Weights of a small transformer language model.
Architecture: LayerNorm before and after each block, rotary positions, no biases in attention or MLP, capped logits.
Training: a variant of Muon for these matrices, 742M tokens, 5296 steps.
MLP neurons of a small language model. Each row is named by its layer, matrix (gate and up: input weights; down: output weights) and neuron, and shows model dimensions 64-159. Each number is 50 + 12 x the weight over its row's rms, rounded and kept within 0 to 99. A neuron's up and down rows have the sign that makes its largest values positive.
Before each neuron's rows, "fires in" lists the words (lower case) most often at its 100 highest values on Wikipedia text that the model never trained on. A number after a token or word is its count.

fires in: "be" 34, "been" 25, "and" 11, "being" 8, "first" 6, "best" 5
L3.gate859:63 60 25 59 48 63 49 61 52 63 32 61 57 60 38 51 66 45 49 38 54 38 48 51 46 61 43 33 54 54 47 41 55 35 64 49 45 38 36 58 38 77 48 61 62 52 49 71 50 39 40 45 43 36 52 56 53 67 23 48 52 60 57 60 54 27 56 57 56 60 54 59 36 49 60 43 29 47 48 48 47 59 30 44 47 40 56 57 29 49 43 40 49 38 27 57
L3.up859:50 57 34 76 77 55 31 56 35 35 47 61 59 66 33 48 48 53 53 24 58 37 52 57 40 69 46 49 52 59 58 60 63 51 47 42 50 24 42 46 53 46 42 44 53 74 37 50 49 51 58 49 35 35 43 38 77 51 48 64 47 72 72 67 61 53 58 56 53 60 45 36 52 44 55 64 50 44 41 46 40 72 54 49 52 33 51 56 41 42 56 63 52 31 38 31
L3.down859:30 43 43 64 45 50 75 46 43 51 52 50 55 29 60 53 72 36 44 52 38 47 47 46 64 57 66 44 43 43 46 45 39 61 49 38 60 59 52 53 61 52 53 05 65 37 60 55 48 59 62 62 80 55 46 50 39 42 54 48 32 49 45 64 62 54 46 49 55 50 58 36 91 74 32 50 56 48 57 58 58 43 68 72 59 35 56 22 57 41 60 57 53 50 56 70

fires in: "3" 13, "4" 12, "5" 9, "10" 8, "0" 8, "11" 6
L3.gate796:54 42 62 44 70 45 42 53 53 68 47 43 47 33 63 39 43 49 85 28 21 56 52 86 61 47 47 38 38 52 56 68 32 80 48 63 44 42 58 46 67 46 39 60 25 56 40 65 73 38 47 54 58 53 51 68 57 44 60 54 55 42 56 38 37 58 18 52 62 36 65 45 48 40 35 43 72 42 54 51 74 43 61 70 25 36 38 38 56 72 48 50 44 42 59 46
L3.up796:42 48 62 64 42 38 49 55 45 30 52 29 34 46 37 37 25 39 30 54 60 71 50 45 55 60 56 50 56 47 69 49 50 39 50 36 45 61 67 58 48 47 47 44 49 43 62 43 38 82 65 38 56 60 59 26 60 51 31 52 45 56 54 38 41 46 41 50 43 27 35 58 58 36 40 54 55 46 73 63 45 51 42 42 44 40 55 34 61 39 44 78 66 55 45 59
L3.down796:62 74 71 53 65 49 68 63 41 58 51 32 71 60 42 60 67 42 24 66 41 46 34 60 46 45 38 47 53 60 67 36 49 60 57 49 25 46 33 65 58 49 50 48 28 49 78 55 33 42 51 59 56 48 52 44 49 42 28 54 58 45 68 42 49 41 52 58 55 38 39 61 37 26 49 32 55 56 51 46 70 67 62 67 57 60 56 54 44 56 33 34 56 41 46 27

fires in: "of" 17, "for" 14, "and" 10, "non" 5, "simearth" 4
L3.gate918:51 55 51 54 45 68 33 48 26 24 64 54 44 49 45 56 42 53 53 51 57 58 68 57 64 46 45 49 39 43 52 47 48 42 54 60 60 58 49 42 53 70 50 36 51 51 44 51 64 57 43 46 34 37 54 70 35 57 59 47 54 47 45 61 67 46 60 68 56 50 51 48 47 48 50 56 58 47 55 74 36 60 52 48 19 47 47 46 55 55 48 49 54 65 49 45
L3.up918:36 56 43 41 35 53 46 45 48 64 50 49 66 55 39 52 31 48 76 55 36 35 50 55 63 48 46 60 45 46 58 54 53 60 44 27 47 44 66 30 60 39 51 43 48 59 51 29 55 43 42 31 44 61 42 41 41 52 34 70 71 56 30 49 45 46 31 64 54 63 43 76 39 41 45 60 14 53 53 42 55 41 27 35 44 61 44 57 57 17 45 33 49 47 63 49
L3.down918:41 31 59 29 65 41 41 54 63 36 51 49 62 41 65 23 61 64 60 63 27 61 62 54 28 55 52 38 56 61 53 63 35 66 57 59 42 67 29 68 54 44 57 49 47 60 49 54 44 61 52 83 39 51 65 48 41 50 49 59 21 55 72 20 54 58 64 34 50 54 74 22 51 79 39 35 57 50 44 38 40 55 58 46 47 59 50 50 72 50 59 68 54 46 36 42

fires in: "by" 46, "to" 35, "that" 8
L3.gate306:53 49 38 49 20 68 30 53 33 47 57 59 47 53 55 34 56 63 48 48 55 41 58 65 54 49 32 42 62 44 42 48 46 34 50 72 40 48 61 74 58 57 30 56 35 33 65 60 49 31 48 47 35 49 37 47 66 38 68 57 35 63 51 50 49 63 54 59 40 60 41 46 57 36 44 54 43 48 52 46 31 41 38 60 72 64 61 33 49 63 63 37 47 69 45 54
L3.up306:52 61 64 52 43 40 39 41 47 65 45 61 53 70 45 60 65 40 47 65 68 33 46 41 47 55 43 49 47 44 39 43 38 46 62 81 41 58 38 45 60 56 59 51 42 37 35 66 57 20 55 31 44 45 55 62 49 51 32 57 45 43 56 48 63 64 51 45 41 64 53 54 55 47 56 48 59 50 48 59 33 58 41 47 40 75 27 51 52 49 49 36 38 51 39 48
L3.down306:42 44 43 41 36 62 48 49 62 42 41 39 57 59 65 51 34 54 63 48 48 50 80 41 36 51 49 41 42 73 58 46 39 36 41 44 24 66 51 38 43 37 30 53 48 57 45 32 64 33 56 68 36 50 52 48 53 53 62 43 57 60 46 61 61 28 45 62 75 40 42 47 38 44 48 59 39 65 50 22 60 52 52 55 52 49 53 24 59 47 52 55 49 43 53 50

fires in: "s" 31, "their" 21, "the" 18, "its" 17, "an" 6, "his" 4
L3.gate119:44 45 49 57 66 60 20 25 60 49 61 34 53 67 41 55 52 49 40 42 58 44 38 61 47 35 67 48 53 44 43 75 59 52 57 68 48 58 24 56 42 63 40 49 60 49 57 82 37 47 60 35 37 22 62 42 50 66 59 51 48 51 62 48 21 33 72 41 54 57 63 48 43 54 64 49 77 48 44 61 55 44 38 59 39 52 60 31 59 51 41 51 48 43 62 32
L3.up119:58 65 44 56 64 55 36 64 36 48 50 39 45 36 53 80 38 53 40 51 38 44 39 41 56 58 36 40 45 36 59 44 56 79 72 54 46 64 58 62 46 37 26 57 60 38 60 70 57 68 67 44 57 53 45 32 52 62 41 68 50 64 63 37 56 53 34 52 38 61 32 72 46 57 52 50 31 62 57 28 42 43 24 30 56 56 34 55 46 53 63 42 50 58 56 60
L3.down119:65 27 57 62 45 57 56 35 66 49 58 50 50 42 69 67 75 35 35 32 59 58 36 56 32 65 59 62 57 47 46 53 36 44 43 47 39 15 26 54 49 51 46 30 58 55 54 60 52 40 59 42 45 15 58 54 60 48 66 45 40 43 50 66 70 31 64 40 60 49 81 57 43 51 47 54 72 52 53 38 44 61 63 49 47 48 70 50 42 46 43 50 56 30 50 33

fires in: "de" 18, "9" 14, "8" 6, "12" 5, "20" 5, "y" 4
L3.gate45:52 51 52 41 56 46 05 31 26 58 42 47 58 41 38 43 53 49 43 38 49 49 41 42 65 51 45 24 48 50 17 40 55 58 67 34 19 48 59 66 61 27 56 63 52 55 64 56 59 55 73 57 42 52 49 56 62 53 58 49 45 65 50 51 49 52 45 50 51 51 46 42 53 71 64 49 47 71 32 49 48 54 53 42 51 51 61 58 57 30 44 57 63 41 47 43
L3.up45:48 47 29 23 44 52 36 43 54 48 44 70 63 76 25 43 40 58 60 40 61 27 42 23 42 51 60 67 39 59 43 29 46 52 62 42 28 49 45 42 48 39 38 38 34 48 42 53 52 51 44 62 57 57 50 33 30 31 56 35 59 30 46 50 48 45 46 32 53 52 56 63 48 65 82 67 48 49 61 51 50 54 47 42 57 39 56 43 61 40 46 63 45 50 48 51
L3.down45:39 46 52 46 51 38 54 58 51 30 24 54 36 32 59 52 60 33 52 45 60 40 47 72 28 53 62 34 46 70 58 37 48 21 50 25 49 65 42 58 44 26 35 46 29 66 56 51 54 48 59 41 49 47 59 54 51 43 56 58 30 53 44 54 55 51 45 42 45 63 56 39 57 38 56 38 60 83 64 49 39 55 62 36 21 58 65 65 38 50 66 38 66 42 45 53

fires in: "of" 32, "to" 21, "from" 7, "in" 7, "de" 4
L3.gate397:53 57 52 16 32 56 56 44 56 29 45 65 54 50 37 43 49 45 48 70 42 57 48 53 35 52 32 45 43 57 68 67 35 65 45 44 48 39 55 53 30 50 46 31 63 62 58 42 65 55 48 47 69 61 56 55 58 43 44 56 59 57 48 57 48 46 54 46 29 53 57 55 62 53 55 67 39 48 61 49 54 51 56 77 34 40 35 43 49 73 42 53 48 48 46 46
L3.up397:42 55 39 62 54 39 46 45 30 31 33 74 67 55 52 46 50 38 46 44 55 52 37 49 89 36 83 53 31 68 67 53 47 81 42 66 24 58 48 55 52 60 54 63 48 55 37 52 52 51 57 47 63 60 62 35 40 51 41 58 36 52 39 31 56 44 37 65 42 58 41 36 60 54 56 60 43 57 64 45 44 52 42 41 41 40 57 29 63 69 38 33 60 35 52 58
L3.down397:50 47 60 38 32 31 68 40 46 49 53 61 39 15 45 46 45 35 35 44 53 31 49 51 24 57 34 44 59 63 52 57 28 59 71 49 74 40 54 60 24 50 49 35 70 44 53 45 32 59 43 45 53 42 51 46 51 60 67 52 44 59 53 57 49 44 45 50 34 51 45 56 64 46 42 38 53 52 48 48 61 79 47 43 32 37 48 55 35 55 58 52 50 58 45 45

fires in: "she" 43, "he" 36
L3.gate998:41 45 41 70 55 40 63 71 56 39 10 43 41 46 55 68 62 57 65 63 44 44 39 48 75 47 53 49 50 72 70 40 59 64 40 72 50 57 45 44 60 67 73 50 49 39 64 65 46 53 53 46 57 56 51 60 42 49 43 63 55 54 53 39 55 65 56 60 58 60 43 62 40 46 51 42 38 31 57 46 55 33 49 73 72 75 45 45 53 35 57 50 51 57 69 44
L3.up998:63 59 45 39 41 63 51 54 48 38 27 56 73 12 59 61 47 75 52 54 67 63 75 54 30 52 55 45 64 41 80 47 29 32 51 24 57 43 66 31 41 53 50 40 49 49 47 72 49 54 25 41 55 85 46 60 45 44 41 51 55 64 52 54 44 59 74 56 30 35 55 53 50 30 46 63 51 42 60 41 53 79 51 62 63 39 41 51 42 81 29 56 35 63 33 46
L3.down998:60 58 36 42 36 24 53 53 18 37 55 42 57 67 48 73 42 38 47 45 24 24 39 52 46 45 36 62 32 28 44 47 42 73 53 44 40 51 24 57 45 47 49 32 68 56 40 65 37 70 70 42 55 39 64 37 59 65 54 60 57 48 48 59 58 41 44 50 55 57 29 49 57 38 56 57 74 59 61 61 58 51 53 48 62 47 74 56 51 49 48 60 50 34 56 45

fires in: "and" 31, "s" 17, "his" 14, "the" 11, "whose" 7, "their" 6
L3.gate266:51 47 62 68 60 52 41 32 65 47 70 57 38 32 57 52 62 65 58 50 51 35 62 40 48 58 55 45 66 68 53 33 35 55 51 56 65 50 44 50 40 26 42 34 57 24 75 55 58 58 37 47 38 58 54 58 57 53 38 60 66 47 72 47 72 35 66 59 57 58 38 69 34 32 61 68 36 55 70 42 25 35 50 36 43 54 56 50 74 61 51 71 51 51 66 44
L3.up266:66 59 51 33 60 57 67 31 40 53 43 45 54 48 67 44 31 32 43 61 20 35 51 51 49 61 44 52 71 55 50 57 59 77 35 42 45 40 62 46 67 42 32 75 52 57 66 72 35 26 34 43 46 67 72 50 50 52 47 63 51 46 61 49 83 47 58 61 29 59 52 70 37 40 40 46 49 36 62 43 57 47 39 55 42 55 40 52 69 40 51 56 52 27 47 62
L3.down266:39 44 60 54 61 52 31 73 65 28 57 57 48 56 56 45 40 70 38 40 38 36 56 48 43 57 50 58 65 59 55 37 52 19 53 58 64 54 43 64 29 37 34 38 65 27 45 44 47 61 49 62 34 50 31 55 61 48 39 38 48 47 48 31 54 49 55 49 59 77 49 40 62 50 46 52 43 61 53 42 43 38 54 56 36 52 49 56 64 56 43 49 54 53 36 42

fires in: "which" 59, "it" 21, "that" 13, "what" 4
L3.gate185:38 63 64 53 52 56 37 33 62 23 46 39 57 38 49 31 40 44 53 47 39 51 60 47 42 68 65 46 56 49 46 35 67 53 33 58 42 54 59 39 59 43 53 39 76 53 67 70 56 38 62 66 45 18 64 50 55 47 53 58 45 47 47 42 67 40 40 48 46 58 55 45 60 47 51 43 55 50 37 47 58 37 79 49 36 67 45 42 56 70 64 65 54 37 57 36
L3.up185:33 45 68 48 60 37 13 34 51 41 49 59 42 51 79 50 67 52 61 56 70 42 71 46 40 57 57 51 38 60 19 55 48 60 39 48 47 51 38 62 41 60 58 40 59 67 63 53 28 38 39 52 47 54 56 53 31 36 52 52 56 43 64 74 44 51 60 46 32 67 44 66 67 55 54 47 46 49 50 52 59 48 69 72 50 64 21 38 46 54 32 10 64 57 66 58
L3.down185:42 57 46 84 64 44 64 50 53 17 54 55 47 44 42 29 42 41 80 56 48 49 59 50 50 49 48 65 56 43 58 39 52 66 71 62 43 51 48 44 29 44 42 42 48 50 55 52 38 38 49 57 35 32 48 43 67 35 52 51 52 55 62 60 49 38 68 56 60 44 19 46 39 58 24 44 46 61 67 51 45 44 72 77 41 65 57 49 63 35 67 54 58 54 67 23

fires in: "in" 56, "for" 24, "of" 12
L3.gate790:68 67 44 52 54 45 55 43 62 41 62 44 39 50 46 64 34 55 62 59 45 36 48 38 24 40 40 43 29 40 46 47 46 51 62 59 72 54 43 38 56 49 30 45 42 66 42 37 66 46 46 64 50 43 56 58 27 57 50 49 52 22 53 11 46 51 40 64 31 74 74 46 50 47 59 45 47 46 29 62 37 60 57 64 36 38 37 58 30 57 70 48 61 69 39 52
L3.up790:45 45 41 39 52 43 65 47 34 49 52 61 72 49 69 21 53 36 66 42 46 50 64 51 58 64 54 44 34 60 48 39 61 43 35 47 44 42 62 63 71 57 41 59 44 50 54 50 35 39 34 42 62 51 48 73 43 55 40 53 61 65 33 76 60 42 39 59 61 60 32 50 48 60 44 60 68 49 68 51 42 51 53 37 29 43 52 60 43 56 62 37 59 52 59 41
L3.down790:62 77 51 52 39 45 52 55 51 34 47 17 33 51 50 66 60 51 29 50 48 47 40 70 36 46 57 51 51 40 53 28 54 55 53 42 55 36 32 46 41 45 68 47 42 48 54 43 74 52 71 82 41 33 52 39 74 55 59 49 67 41 54 40 68 56 49 39 60 50 54 49 51 38 44 44 43 58 42 26 45 46 60 37 67 56 43 45 53 55 52 74 51 51 31 55

fires in: "and" 46, "30" 5
L3.gate470:58 45 49 52 62 42 69 37 50 37 60 41 50 58 43 50 61 46 57 42 53 41 50 53 67 48 63 52 34 62 53 46 56 35 56 52 52 38 37 60 37 65 51 57 63 35 44 44 51 51 53 61 32 48 49 60 75 44 37 50 56 29 52 71 47 34 48 49 52 40 64 61 47 51 57 57 41 61 47 61 25 57 62 48 41 37 72 52 40 64 46 38 51 38 72 48
L3.up470:38 74 29 40 35 64 39 33 61 65 57 45 48 49 48 44 61 48 44 45 62 54 25 49 41 51 46 41 59 44 62 40 49 28 37 74 60 52 35 68 53 57 45 44 59 49 39 59 40 24 24 24 63 38 36 40 47 65 42 56 44 45 74 49 52 42 53 32 53 37 36 54 51 49 65 47 69 45 53 63 32 61 51 75 62 60 53 60 34 38 49 68 72 37 57 57
L3.down470:45 44 55 70 48 23 49 54 40 48 42 66 80 44 64 25 42 37 62 61 49 63 66 33 42 27 78 62 53 45 38 54 45 58 48 57 53 58 53 40 44 61 51 63 39 47 55 68 68 46 51 56 33 44 78 57 41 35 50 42 63 76 33 67 53 46 47 54 51 48 44 48 48 54 44 37 30 66 67 40 60 28 47 33 71 49 58 50 55 67 55 12 53 47 36 59

fires in: "and" 90
L3.gate90:65 73 74 49 54 50 37 35 25 52 50 53 47 53 57 40 50 65 38 49 43 60 27 43 58 47 44 27 55 46 63 53 57 57 35 44 45 37 22 31 40 38 52 34 69 60 53 85 65 65 62 20 40 62 59 43 26 45 49 59 45 32 63 61 57 39 44 46 58 43 77 51 37 60 62 61 38 50 60 37 69 38 49 34 58 48 67 27 31 47 63 57 56 77 45 40
L3.up90:38 85 51 64 63 60 79 71 64 42 44 34 33 49 38 28 33 53 43 64 43 61 61 40 48 48 36 59 36 67 52 56 55 66 54 56 35 50 43 42 47 39 33 52 49 18 69 22 37 38 50 45 53 33 49 61 60 65 43 49 42 47 56 67 62 50 53 40 62 48 63 44 52 29 55 60 47 55 33 40 31 35 50 48 47 41 62 52 55 79 63 49 45 65 67 75
L3.down90:40 36 65 47 50 43 25 62 62 51 43 84 51 36 52 48 59 54 45 38 44 47 86 33 25 43 39 45 50 61 69 41 36 49 44 40 58 62 38 50 58 57 40 43 50 49 66 50 64 47 48 57 52 77 46 39 60 57 40 49 57 45 42 54 48 56 49 42 27 58 61 60 60 32 49 58 44 53 77 43 48 48 50 60 45 62 62 51 51 50 43 45 70 34 45 43

fires in: "his" 32, "s" 21, "her" 8, "in" 6, "their" 5, "a" 5
L3.gate720:65 50 29 38 51 37 56 20 44 52 51 44 36 62 48 56 49 52 59 69 52 69 51 43 59 50 32 37 17 58 51 35 38 66 30 60 56 46 55 57 56 47 43 59 76 33 63 50 36 54 74 48 64 34 48 65 43 46 45 43 49 63 51 37 51 43 47 55 66 42 52 40 55 58 51 51 43 55 60 70 56 73 67 66 60 33 53 34 53 80 30 64 42 35 60 47
L3.up720:40 46 49 55 83 45 43 42 60 51 29 54 61 38 53 47 45 34 53 68 62 53 36 55 45 40 53 51 29 74 70 58 54 31 21 41 30 69 62 58 63 49 42 35 48 55 51 60 39 60 49 40 70 32 53 42 61 39 54 61 59 59 38 47 39 35 63 36 39 63 51 48 71 48 43 53 45 65 63 47 66 36 41 56 55 47 71 49 50 48 48 62 56 38 72 63
L3.down720:74 40 48 60 61 53 50 20 50 42 51 50 48 56 34 43 70 32 36 51 54 47 56 42 44 54 47 39 56 39 36 57 26 70 54 35 59 54 44 56 29 58 36 56 56 51 59 59 51 52 81 29 43 48 38 53 37 49 63 37 51 49 48 36 61 49 64 22 51 50 73 63 60 40 32 42 41 40 71 32 56 52 55 41 58 34 54 69 38 42 52 56 36 57 44 50

fires in: "she" 18, "club" 14, "it" 7, "he" 7, "show" 4, "town" 4
L3.gate711:43 49 45 44 46 44 52 65 56 37 30 41 72 43 41 39 22 58 44 39 38 30 53 58 47 46 39 59 52 62 56 46 64 55 25 35 50 56 35 53 39 58 57 63 55 50 43 59 59 51 41 69 53 74 52 01 48 47 34 79 57 33 57 45 63 42 43 45 95 51 56 61 45 54 62 41 69 35 63 58 52 54 42 52 34 61 49 54 42 68 43 43 55 34 72 36
L3.up711:63 55 34 53 51 26 52 62 49 57 49 65 39 56 34 59 55 59 62 63 58 54 41 47 33 66 70 54 49 50 80 49 53 66 43 60 58 39 52 57 77 57 39 65 43 45 48 59 43 35 27 56 24 52 35 69 51 48 38 36 73 43 49 39 62 53 43 42 36 55 34 51 53 51 75 37 34 23 42 44 56 35 43 49 54 36 44 42 39 37 25 40 52 47 68 49
L3.down711:59 37 56 58 64 58 51 67 54 42 67 36 61 57 49 51 60 37 47 50 48 47 49 39 40 61 70 36 51 22 17 74 55 61 77 44 55 32 49 36 33 40 47 23 58 55 42 51 53 60 48 43 54 46 44 57 64 61 70 54 35 65 42 42 48 49 55 52 61 47 53 30 56 55 37 52 37 48 50 42 66 54 57 33 52 29 44 36 70 41 39 51 40 57 42 43

fires in: "of" 62, "maccullochi" 4
L3.gate256:57 50 51 49 51 51 50 56 49 45 65 38 55 44 63 43 53 58 59 74 57 39 67 45 42 47 66 56 35 43 51 46 73 39 71 45 52 46 47 60 39 70 61 53 52 40 46 38 46 41 39 52 51 46 40 28 60 61 69 26 42 62 22 43 62 45 58 49 38 59 44 47 57 71 54 42 65 27 38 60 68 54 45 48 36 65 52 41 54 46 71 34 46 44 57 36
L3.up256:61 43 43 23 41 66 65 51 54 50 54 33 36 50 63 74 65 36 45 51 46 53 67 70 40 50 65 60 52 55 61 71 52 53 44 64 47 47 61 39 36 41 57 45 36 53 35 43 56 56 38 50 51 62 25 60 54 48 52 59 41 36 43 73 50 54 73 58 45 54 52 44 51 33 56 41 80 63 67 43 38 61 33 56 42 45 59 64 57 68 71 58 57 46 53 46
L3.down256:61 63 78 33 64 40 32 44 40 33 72 41 85 69 57 51 29 55 56 33 56 50 54 53 43 39 66 45 53 27 45 48 54 53 54 39 54 60 45 40 55 48 34 40 68 53 58 49 42 76 56 56 56 44 54 45 42 57 38 42 54 44 47 23 52 46 39 69 61 60 48 52 57 56 45 39 37 64 44 51 52 55 50 54 37 51 39 53 48 62 45 35 49 58 38 70

fires in: "these" 29, "them" 17, "such" 11, "its" 8, "s" 7, "their" 5
L3.gate19:29 39 55 45 40 46 23 49 36 42 70 46 40 55 61 47 36 48 54 41 51 69 39 39 54 38 58 46 42 52 52 50 52 33 54 60 49 45 61 39 52 59 51 47 54 49 61 63 65 55 48 26 44 59 34 31 51 45 53 68 57 53 62 68 60 47 58 54 58 55 44 62 34 50 53 71 61 58 44 45 69 48 49 50 71 64 53 50 47 50 45 45 55 49 55 53
L3.up19:44 64 38 52 57 75 63 34 74 42 60 41 36 47 61 57 77 54 56 50 24 39 19 55 55 47 55 42 18 54 62 52 49 41 40 29 66 67 38 59 68 60 54 79 41 63 61 57 63 54 44 37 60 47 59 59 65 40 38 48 44 43 47 61 45 47 68 39 57 37 53 62 57 57 54 47 43 61 61 33 31 64 59 61 59 37 48 67 53 69 57 57 49 46 60 65
L3.down19:65 41 59 51 49 32 38 59 46 42 52 33 45 46 23 78 54 49 44 40 45 35 69 66 58 63 39 49 53 61 55 29 57 54 52 62 65 78 61 44 41 42 58 29 47 67 47 49 54 46 64 56 48 53 47 44 46 51 62 48 43 50 46 61 28 50 63 76 61 44 58 28 51 37 56 42 69 34 37 58 32 49 32 58 39 64 54 40 44 51 75 20 46 36 46 68

fires in: "and" 96
L3.gate752:67 58 45 31 26 47 55 73 54 47 54 52 65 54 57 63 54 35 68 58 41 46 32 54 46 70 50 23 48 53 49 53 56 59 46 53 45 66 45 78 58 45 56 50 37 56 54 64 60 45 40 52 19 58 35 76 76 50 44 59 44 67 50 58 63 62 66 44 49 53 41 60 55 61 50 29 35 12 77 75 44 58 43 58 32 25 44 56 51 32 44 48 44 42 42 66
L3.up752:38 63 42 47 46 46 65 44 33 45 36 66 63 44 59 49 56 46 56 56 28 62 52 55 56 59 56 47 54 37 60 56 42 52 50 44 43 36 54 53 41 40 69 49 45 54 53 53 24 43 45 63 30 43 50 58 41 30 36 75 53 57 62 54 64 51 39 63 59 46 48 61 46 58 51 38 41 15 42 48 58 38 59 56 52 45 40 53 75 45 26 56 54 34 46 46
L3.down752:58 56 54 72 62 39 63 34 60 45 62 44 50 22 66 39 49 54 43 35 53 42 46 37 51 45 50 54 60 74 56 45 55 87 35 36 63 68 33 61 49 29 52 46 46 56 49 44 30 44 41 44 56 37 50 54 39 54 50 39 46 69 46 40 40 57 44 58 60 33 32 59 54 59 50 59 60 30 46 52 50 47 67 51 47 53 55 39 45 68 45 42 41 47 53 28

fires in: "january" 18, "august" 10, "october" 10, "april" 9, "february" 8
L3.gate587:48 38 57 53 49 45 39 37 50 58 76 51 57 66 17 57 43 51 39 48 37 29 39 45 66 33 57 56 44 64 64 48 63 44 59 59 74 37 50 27 38 63 34 58 48 55 54 46 56 78 57 56 68 75 81 54 45 35 55 74 33 45 50 47 43 64 49 51 53 35 69 82 41 35 70 48 43 49 60 55 85 50 39 61 61 55 54 49 45 65 36 53 46 54 45 34
L3.up587:61 60 56 56 38 47 34 36 50 48 43 43 25 91 69 53 45 51 33 37 46 50 76 43 54 54 56 55 62 22 43 48 32 61 38 52 66 61 37 46 32 33 55 52 48 45 30 55 70 71 75 42 55 52 41 67 52 46 64 61 46 55 51 61 52 73 57 37 35 35 46 56 44 40 63 34 47 58 52 50 43 51 37 61 58 26 61 73 33 65 52 53 51 53 66 37
L3.down587:47 44 47 44 50 54 42 50 36 60 44 64 51 36 41 44 54 42 59 54 71 44 37 50 68 48 42 38 61 61 36 73 60 34 44 47 42 54 57 25 53 48 80 36 37 30 48 42 35 45 48 51 43 62 27 50 55 52 68 37 56 50 50 64 52 46 72 65 37 61 43 41 41 60 46 54 67 54 30 57 33 40 53 33 41 70 61 36 65 37 67 38 67 43 44 45

fires in: "during" 20, "of" 20, "determine" 5, "on" 4, "about" 4
L3.gate160:53 49 38 37 41 67 77 39 58 59 67 45 46 67 65 46 22 79 44 44 62 52 46 46 50 42 49 57 47 56 72 27 45 32 63 74 47 51 57 70 56 55 49 54 57 50 74 24 55 36 33 42 47 57 47 32 52 47 41 34 56 48 63 28 62 34 73 42 33 71 47 58 22 49 45 53 61 44 54 55 40 55 32 50 50 39 49 37 75 51 43 50 47 43 62 50
L3.up160:52 56 59 49 41 79 52 39 45 57 44 54 36 56 29 59 34 69 39 43 31 65 59 55 51 49 40 42 51 49 60 66 70 74 61 43 46 58 39 58 64 44 29 34 42 49 66 26 45 64 45 41 47 50 60 62 45 66 35 57 62 39 55 42 47 44 49 48 58 51 67 53 54 41 61 50 46 23 74 55 45 47 34 37 43 65 65 53 54 39 54 76 50 53 43 35
L3.down160:44 59 41 63 45 47 62 29 35 63 44 75 64 53 51 66 55 39 33 44 48 26 43 36 36 67 50 46 30 46 47 62 36 42 57 39 49 45 43 45 34 34 76 57 49 52 60 30 75 40 45 46 57 43 53 23 51 37 60 46 37 43 63 38 67 25 48 27 51 43 54 56 49 45 46 57 57 60 49 51 28 58 50 60 55 47 42 56 40 48 54 33 39 61 56 62

fires in: "of" 66, "and" 10, "without" 6
L3.gate802:44 28 56 68 44 58 43 42 68 33 40 44 39 35 40 41 42 34 57 43 30 47 70 62 62 73 47 40 44 45 60 33 65 48 65 73 63 50 40 37 45 45 64 54 24 64 41 40 39 46 35 59 45 65 43 50 47 44 51 41 58 51 65 56 44 45 61 77 64 33 39 62 37 76 36 45 47 57 56 67 16 47 55 36 54 46 60 46 40 29 67 54 54 53 37 18
L3.up802:20 37 46 52 73 54 53 54 55 51 77 36 47 48 47 52 23 44 68 41 53 44 56 54 58 59 42 40 55 43 51 41 73 52 37 46 40 59 67 21 51 59 27 48 43 41 46 55 46 67 53 64 56 56 37 49 50 63 38 38 53 52 38 49 48 52 37 56 53 73 43 53 44 44 49 68 49 47 31 57 54 46 60 71 50 68 33 42 44 15 41 48 67 64 57 66
L3.down802:54 67 56 51 34 40 30 44 39 46 53 67 36 70 48 42 34 47 48 45 61 51 25 53 45 55 59 46 59 45 57 49 54 53 71 55 65 34 49 52 59 45 42 37 32 60 42 77 35 64 61 31 61 43 66 54 45 38 41 60 55 42 56 39 70 44 60 44 63 35 58 41 59 62 46 61 63 51 69 38 37 58 62 44 38 40 55 62 66 66 57 24 52 43 42 57

fires in: "5" 74, "4" 11, "5th" 4
L3.gate551:46 43 56 42 49 56 51 58 62 51 36 33 60 50 31 37 69 56 63 45 79 57 80 49 41 56 51 46 62 48 64 41 72 56 50 73 48 47 39 45 48 33 29 55 52 43 53 54 43 33 61 46 73 43 54 53 57 72 26 48 51 48 36 59 38 59 48 50 39 52 37 50 44 61 45 50 45 64 43 49 53 52 56 47 47 62 58 53 42 41 43 38 46 51 69 54
L3.up551:41 43 33 45 45 48 28 62 54 62 48 62 56 64 46 56 33 46 52 53 66 73 56 57 73 46 53 27 44 59 58 33 28 33 65 25 58 42 48 37 49 41 45 63 37 51 57 37 58 48 53 69 47 48 60 48 46 74 23 45 82 60 45 53 44 36 63 24 52 48 60 40 45 37 44 59 84 52 48 55 57 51 61 50 58 36 43 45 37 61 65 64 61 46 63 46
L3.down551:57 49 67 39 55 57 64 58 65 52 54 40 56 60 50 72 84 57 37 64 33 65 29 51 52 41 47 59 59 39 41 48 55 61 45 63 47 49 58 66 43 50 67 46 52 49 56 61 53 51 39 48 54 30 71 21 69 60 41 55 32 57 48 57 45 58 30 46 58 36 42 72 41 50 42 43 44 44 54 56 56 35 29 42 55 52 36 57 37 48 40 62 43 57 80 63